Weights of a small GPT-style language model, trained from scratch on English Wikipedia.
Size: vocabulary 16347, 63.6M parameters.
Architecture: LayerNorm before each block, rotary positions, biases, untied embeddings.
Training: a variant of Muon for these matrices, 1323M tokens, 11319 steps.
MLP neurons of a small language model. Each row is named by its layer, matrix (up: input weights) and neuron, and shows model dimensions 16-207. Each number is 500 + 40 x the weight over its row's rms, rounded and kept within 0 to 999. Numbers have three digits each.
Before each neuron's rows is what it responds to, as a language model described it from the Wikipedia text at the highest values.

Description: Infobox and table tokens. Digits, closing parentheses and filler words inside formulaic Wikipedia data such as infoboxes, tables and census boilerplate, e.g. "UTC-6 (CST)", "% 1990", "65 or over".
L10.up538:482523460515494537528484539525472461526488503466547497541608432507485535468559477526501464465610495530517410521445481478515491483588428490514569505477454477456478489513479477428433515486432492555432492462534512489526517492449500538488442601569487489541502521528464503522524502488506468543506499483533497540545482539503526564508556442533618518554523510468433582512509473518506469494450506556507508478542565492513556440514503484520503436550457560483481536582550513462481482498492495414565413468486501558533543524511560472484502488515450504576552480562495487516493426561527497484

Description: Word-initial fragments. First word-pieces of words opening a line after a headline or following a bracket or quote (Ar in Archerfield, En, sh), plus scattered of, table digits, great.
L5.up507:414496467430521552572523546509441465484575508489480498471495523505521519505518530525500461506524494440551500531543479489462512540464503473612518473494446507479494507514498479534471487427524473517545457473460469441455524492471520497573552490522457507493573502508508481504521523464490605493544505547485561475584533497465461527521538497488522470526495608448479522523555483509536548466499447570528535449484473545476445569549526491483543441500501539482458458513547539512420497488484576583496520570486482506530501575494520529488566475515540469497502506524548539480474476522511441469

Description: Phrase-final abstract nouns. Abstract or general nouns and adjectives that close an idiomatic phrase before punctuation or a preposition, such as space, life, career, easy, means.
L10.up799:502427539468551530542505542446534493517544602457477559520491526487497503474419535509489537499480483473518487560505493508559450487478470508506463460454507530469421450435496487536520545475435504501496538488502488448496523521489509498444479499534558520510454573476518470486566457452455496518513543436500461503501508501507506525488536484532448479481523507517510474400566493450474552500529455456455486514512505555501475531439542546482460509475549462559461545475555549537524557523498473521537482404476448571490535515423456542570492442548509459505464475487555535530422435481515569449

Description: Structural boundaries and foreign subwords. Fires on line breaks after paragraph-final periods, closing == of section headings like ==History==, and table | separators; also on mid-word pieces of foreign names (Nymphéas, Querétaro).
L5.up77:531508577441511566412488506501510478542554543496478467420471461525541501561470518578488473533508548501500515540504545454518483479556507454462450504427552541442468453478509530364532504540573551539582456478508444466494505517502470549518504521453525478506544470463471478505538502505470517532458449413462552418463511441528493475525537511546523560467506509476544472520433548532517522460498488562525483474468531470453506497532492522405475469525470445541456543510492434489564474565521452490546553534491466482476478513624496460500547385511533562473520480568478519497478458494505516444

Description: Sports compound first halves. First word or piece of two-part sports terms such as centre-back, free kick, corner kick, linebacker, practice squad, mostly football; weaker on mid-word pieces of names.
L5.up820:493470506486486555473495445585514463487498486512577483450441496526549523503480506569494536568543533545498509488567540534457449536495462561521550413493450616491461458569472505443471579477478525531470562538548594527510484581540504511442429434481540399488531468415537415514510500509415492505493502497477513466547476442519582493471474489550547553602456467536483440522540525483521480520574458455436475523522507501474521468445495475557553479566506484558504468444500455488501511529479559470466469499527498491522464504547534553577523548449524491555525486532496513507425479547505517489

Description: Role nouns after "as/a". Final token of a role or occupation noun used as a predicate after was a, as, became, e.g., catcher, officer, director, referee, adviser.
L10.up85:446441473568518499499527580495479524505488556498484503507507432501500477490390448572528475506616431489533508505485498480497509519484408583547425455519483476534393507485434482515580530551490525517487550560449498453538504430525526457537436416488523479390508505487498563481494545471513467544485510500533517542482435554543545510463561471451526580443486491534461500585570517544545435533538532499542460482519496515437506475466518432549524514471467465535521513545559511455431469546528483454452590501451544522488594565506516469469422457498575455494519498479551538474442425540527480480

Description: Noun-completing word pieces. Final word pieces that complete a noun, often a plural for people or things (merchand-ise, swim-mers, deleg-ates), plus whole group nouns like band, Team.
L3.up1146:458474551557498630468430480552517522464538494507489501518517513486450543463536556536485527489509476511548499489494416517528481413514579478473519454494572529504502453472487611502495473450494468436493472498481494488462475487472511535515507488477497449535473558570522513508476481431490502459470491436561538479498485486545561526518539528503508586515522514512505471493534419496545506579529561484481503506582510419461496530548500507561537503478426525489514455473487466415494499464520524473456507511565473599523502489532503508428514401473449508487518525546390456460535556581545394501

Description: Generic nouns after "the". Common nouns right after "the" or a comma, such as city, year, name, place; also the piece "h" in alcoholic and hidden.
L3.up1171:505564546457497478560548524494515442483523513442483494404518515500528487503467430512491530483491540468523598475537488490439523507564498504548470492515479527525470479468591524416476462455472544447479539551493511465529500474560496514475554479501503492518484481503553525481477497530479447559615483479484522533512489538568506473448498539449508493509513453520542514443462468491430517476472519524517513536444499511560481470523539532523418515472500416538476449487506482437540503500471538488541523563563515512475505492453505511466541563445490565441523534512490557524464465596577471439

Description: Event nouns (nominalizations). Action or event nouns, often verb-derived, usually after "the" or a possessive and before "of", such as acquisition, release, hiring, launch.
L5.up338:480501534537541561537563446598493545480486440510492508524496458466538495500428545507500505470466491498554441527544490485482481488432533478449459500578430458477503486508482454410492522368581472436509483514515527474473508470458465487464510509529516517451530552542527418461527486479475559510484522444461470424459473460525642546471464550491577390458500505452458430519506462495554554492564451555445453488454506457473516531435503443529453506568477444471512439533535471501526494460492528444591490507471521563496523489457529425511479488450476611477560461479455498530493499533452501551

Description: Name-initial word pieces. The first or second piece of a split personal name, often at a table cell, list item or heading, e.g. Jemal, Karim, Gheorghe, Garrett; weaker on other word-start fragments.
L10.up1142:491505470493511449515527524488492496413518522497521466482445551464563468523538489538489561460454407540543464558489412525520524566440516551514518474484514424496536543503431453480497534486503457461501522529504501493517450524497471547435478430536520511488474501553508603418493481480506535551452581587462549531462402586523520508462520523492451488550548519559441535536570503441464470564515477473473497587459489492549479529461501513461547516483447520468529509514540447477429482462530485490489507525500527522622557436556514461425524475540464491510536474479537516512568496556428408510

Description: Split administrative noun endings. Final word pieces completing split nouns about money, law or administration, such as pay-ments, don-ations, sal-aries, compl-aint, per-mit, with weaker unrelated word completions.
L3.up1114:567491539495528536556521454590514477492421524495525536534455501412529481528492553429531540455456527453485506574523472535523485457497559525426480477501550503484495494505458505480490523513498549473484508523529463481517518538489566483477437475494417492491462516477532504518481583556522505510453490497608446467534471516501509462501463519469444470572541502617481474513458507489475466509513508553521476494480467474522482520515518427478527513593557547536533451523539428500501529545561579540526512409466497453538464489512468499495471493455513558478537533471451456469505449477505500513

Description: Noun-phrase heads in statistics text. Final nouns of set phrases in sports, chart and climate articles or table captions, e.g. "Qualifying rounds", "league table", "results list", "relative humidity"; also digits in tables.
L3.up864:505434472547424558475531483520485522565498485614491541532520592496422492516545507532498505522516447487530499481546495491461516454418531543535478486578414506522524504501478464531461473456463500506481560509534472549443531488588491462461505499495531538500571500475505511509481479465524499580488531576494447475476450492486496411526502538556562526463435471533499413493479434488441414558474519467570502595494479592554469531504517414591533533530493457506452477507552566515464595474526434507584464491402519502491523477533536556547486496515460507516506480608531524484578589513546466337

Description: Person-role noun endings. Final pieces of nouns naming a kind of person or agent, often suffixes like -er, -or, -ant, -ist, as in consumers, contractor, defendant, artists, player, driver.
L5.up835:476455494446521547459484539467504521544412449473517501497512561461538488511586557584490530559536460484540512554466515458482480494494573509475516536504598525548545481481494565526495504466409563497476482506555495531518475384542478545577515516517437440461551544443425476459489507480457444532533429505534510526559509515477447480487518541462500532580463449465517442551481460437453516553553536471492536472466482520583546580531526515538473560536515540540491432506522516499417480482475444521561555552410507468513465547498475564484499485507470497525572521521514499496492497533488437447

Description: Place/time setting words. Nouns and verbs naming where or when something happens, usually closing a phrase before to/in/of: take place, set, home, Location, summer, announced, reported.
L5.up1183:513545496505483510478491460461616527489490465493530521487488535525498448461568435476444491511542527490473541481569441495506490519467516490491517448513527508515459461428562432493519504495488484490480470509465513477508513460495484571464473478474511511556516466470550525578527491498493555529558519598503571540537497422561497447544486509548549488457545529439517522508424560472433522457528476475528477545556513451524601489584462504480485499515628482511476464407522516500533494495458531502499462455465544506470538544454453557514529424503496551502475450496524383485474492530520467446

Description: Inner pieces of rare words. Early or middle word pieces inside rare technical or foreign words, such as taxa, medical terms and names (Tet-rarhynchiidae, par-ot-id, Caim-an-inae); occasionally " and" or " the" before such terms.
L10.up195:445470533465472573488549458490537442489531486588571515468476461549518564470501505515512515553492506504402504480535524476513495554481508522457514530573466477517505446519484580505457537539409488468530454591470496567517435531562436476540480500492434479485428529566522496506532523521578562554542514502455551403505489486544490470510516491486517481525483458433605471516452454552521453419488599492520562481492503534534541486469506515524484454546586516512533523534554487502490490444530467456444493474489470496541497484427589435490528502482441471502506448492464558456535548493506543529

Description: Sports career record words. Words in sports biographies, results tables and honours sections that report outcomes, such as finished, made (appearances), Awards, Scores, released.
L3.up825:530509607513485513464506497482491455454434493475473528492508455565535487482471480555485487535506496512563495546481464583513516517495486515536482525505444518484493419523514516426484582521499467509472637432521480497402581519488470451511484520465448466532542596471552449481417486457436565546472553524503511510448506477482515446470472527467546489558527523505441520532525520460433487502541439528528471493495552472530519509464533462494509406489513499562540442478505562490528461449540563540505455548599516452504406450595522472521538623500456499576469503493447459524552483490534484509

Description: Mid-word fragments. Word-piece tokens inside a common word split into odd pieces, such as was-h-rooms, in-ver-tebrates, inconven-ience, with no topic in common.
L5.up704:430505488508483608514470537438507449455474497511435464501525488477559494437526563567456568457497528502565532520481492530444441438455508473468505444459491441490531481488537552439551503525507543482477463484456481455543509541505532526483453511452612472504481539480498500435480485509569480543522467513436522565458519472483652565506556455450533528443542502472531437485546495430532510464516489451475506446527562518457476531436515489483506483503486522516514506527613494482522510515435561434525468465449504570483488530545515494508508490479497500490488526530477459503476402472429485496

Description: Table and list fragments. Tokens inside Wikipedia tables and lists, mostly mid-word pieces of proper names (Bally-cl-are, Cr-om-artie, Rok-kor), plus closing brackets, opening quotes and "only".
L3.up46:494466531550547445523476544473480459443485412433530542456521495403508497508470558494520489516503444531563529433431481503534517497506471571637478449507413492504469564541504493481539465469576509516432518514461524493528553493523444505513519473521429517583518525449505524462485515503515445482462479507512537504473525528415470492508588512487470557540587467517519490506498513455442531467498495522552503442436473518517484476482502553489513427512519538475531560471524482437539555467503561470521495502509455452458456514531538532500487602458414492550519479514544483506493542501511507492

Description: Wikipedia section-heading markers. Mostly the closing == or === of Wikipedia section headings (History==, Reception==) and heading words before stats tables (Career, Year), plus "uro" in Neuro-.
L3.up1011:506380573469453464520488494531465493516497450520505514548477514487515474497527462408414469488568538428457455515548523476453523548459466540539501458462536496435510485463497494524377561473519518526507433452493439497511546542461513473445491507483423503544506496511424531451475535564465509510503509475501564525490527551533462565536464512543504551498515546503567473488475540501614439474480479460438489502523522509552512553536481473509493508482490502538517514515472506494484492489550547466513574513539476434431507407493460575458483455517513484490466549537470460504489502479424499446

Description: Predicate noun phrase starts. Tokens opening the noun phrase after is/was/became, mostly "the" before superlatives or ordinals (the first, the highest, easternmost); also table cells like L, Outcome.
L10.up332:470474526510499500480494453522481517510466480562463524468487541449547515488444527439539457584491568437468498504504545558477440413549552461522469562552478508531505482486558464485488586507479535506484601505422526520463532488581523509490409552522400492557551520517503475555551413451557503552553525483497517493431486514510498476481507465457437471501526498513485493478449478494434513480427396541512528461465585524499485468442522521546566505434538494530557487528566497503491525561456504495501472484439440530553485532425442441470435539543480565494469594469549506466510544556483515414

Description: Modifier before career nouns. Word or word-piece that modifies a following noun, mostly in sports biographies, e.g. Refereeing career, Offseason, back injury, modeling career; also mid-word name fragments.
L5.up250:521513482447571457484408518482469427465384512404449482520460473522519477467477548537437455499492456467560466491495425559471549524510494533572514548587458518520516478498465488449457481503494489523493554472552526506444504491487464577531516476557523463520492529413511511429508516523485576510450514532506580449558488521568511527461551543414512485507480561528527460463502472561523487510567503476442410445455490479430567551529465529516538516529487457493436546546462475425516459526451526483477448485505482514535494459561437470510529526421492463561516464522406450570516521543460514521

Description: Noun-completing word endings. Final pieces that complete a head noun, often plural or suffix endings, after a modifier and before of or a comma: fin-ances, comb-ats, work-load.
L10.up798:549407474511543503502547485510415502518514477494453441446498450504550597440449514469544551479450489480464526474462560582454490410452508462450439463453530563530523495521484506436557478457474552511457493531620536474525510449542506463557582494469472493452485501515442508482512534524512471528499489527469409426472473490467545480478504563469513481537512466470462495466502460508436489497461471528504495558491465506476469499439491534505538536418536454420459424515518535453561543474515421487521501532530542538510554496509472532482454477491484485476551523542548489548504515469549523496

Description: Mid-word subword fragments. Middle pieces inside rare multi-token words such as foreign names, place names and technical terms, e.g. hal-oc-arbons, Filip-esc-u, at-oll.
L3.up769:566572446611547538472524445479515525475514484466472472513487508461559549509478535548457514510542475546522535479470500539507442510433530451517510449516445449544502489509522534471479434485527547438531517494476477479457473471459544495498407493498513470466539507535525485491518496532524487537568525524429542488451470435565693436510468495577535474523495467502525507495538552378503540453499482507491491571562565519467452445491503563465455542523422564475539495546518459492465498510508568458510443504490455490533486484550507506512487497522519562480527494530480497439517498473479457498

Description: Mid-name fragments. Inner word pieces of foreign personal names in sports results and lists (Ev-gen-ia, Sé-b-astien, Laj-os), and sometimes phrase words like way, only, of.
L5.up336:511546496541557477507469486487452474503481483511580490492553526511531470526505533560496550526481496507505487459539548520459470507540545517534481505519464514465500475447435508458527557442507495480558578522526481481439491471478540477524514577516461483530458481491444549487467531501413498506527529530373520523544546494473505431463525507585570521534430565513507544486509523463594496455517528438480499451516470521525434442519443460526508527486488505578471492425527443494498417505507485530497506505450564512482419458543511540470521462505484513519517530549468617436491423529498465489

Description: Competition outcome verbs. Verbs giving a contest result (won, edged, losing, finishing, prevailing) in sports recaps, often after a comma or before; also fires weakly on results tables.
L10.up118:532501558569468498531493478562540525523509425492497446519544469588548525489543508484476430497431503441469461519518495514476429469498481538530516476540497529483475478392468505485484506525505516484510562504489455572533516502483483515535487524516425544580476538504558545472581470603485513486560474527463501504416470536458451522508473510492482531544398535495439495449561497559468501458466516524534479452518523486520505481563445533423471525531481482424480473506522413496501483481491490567529458584459431546497445486518490436427425474505531540471507452522486493455546525566468467410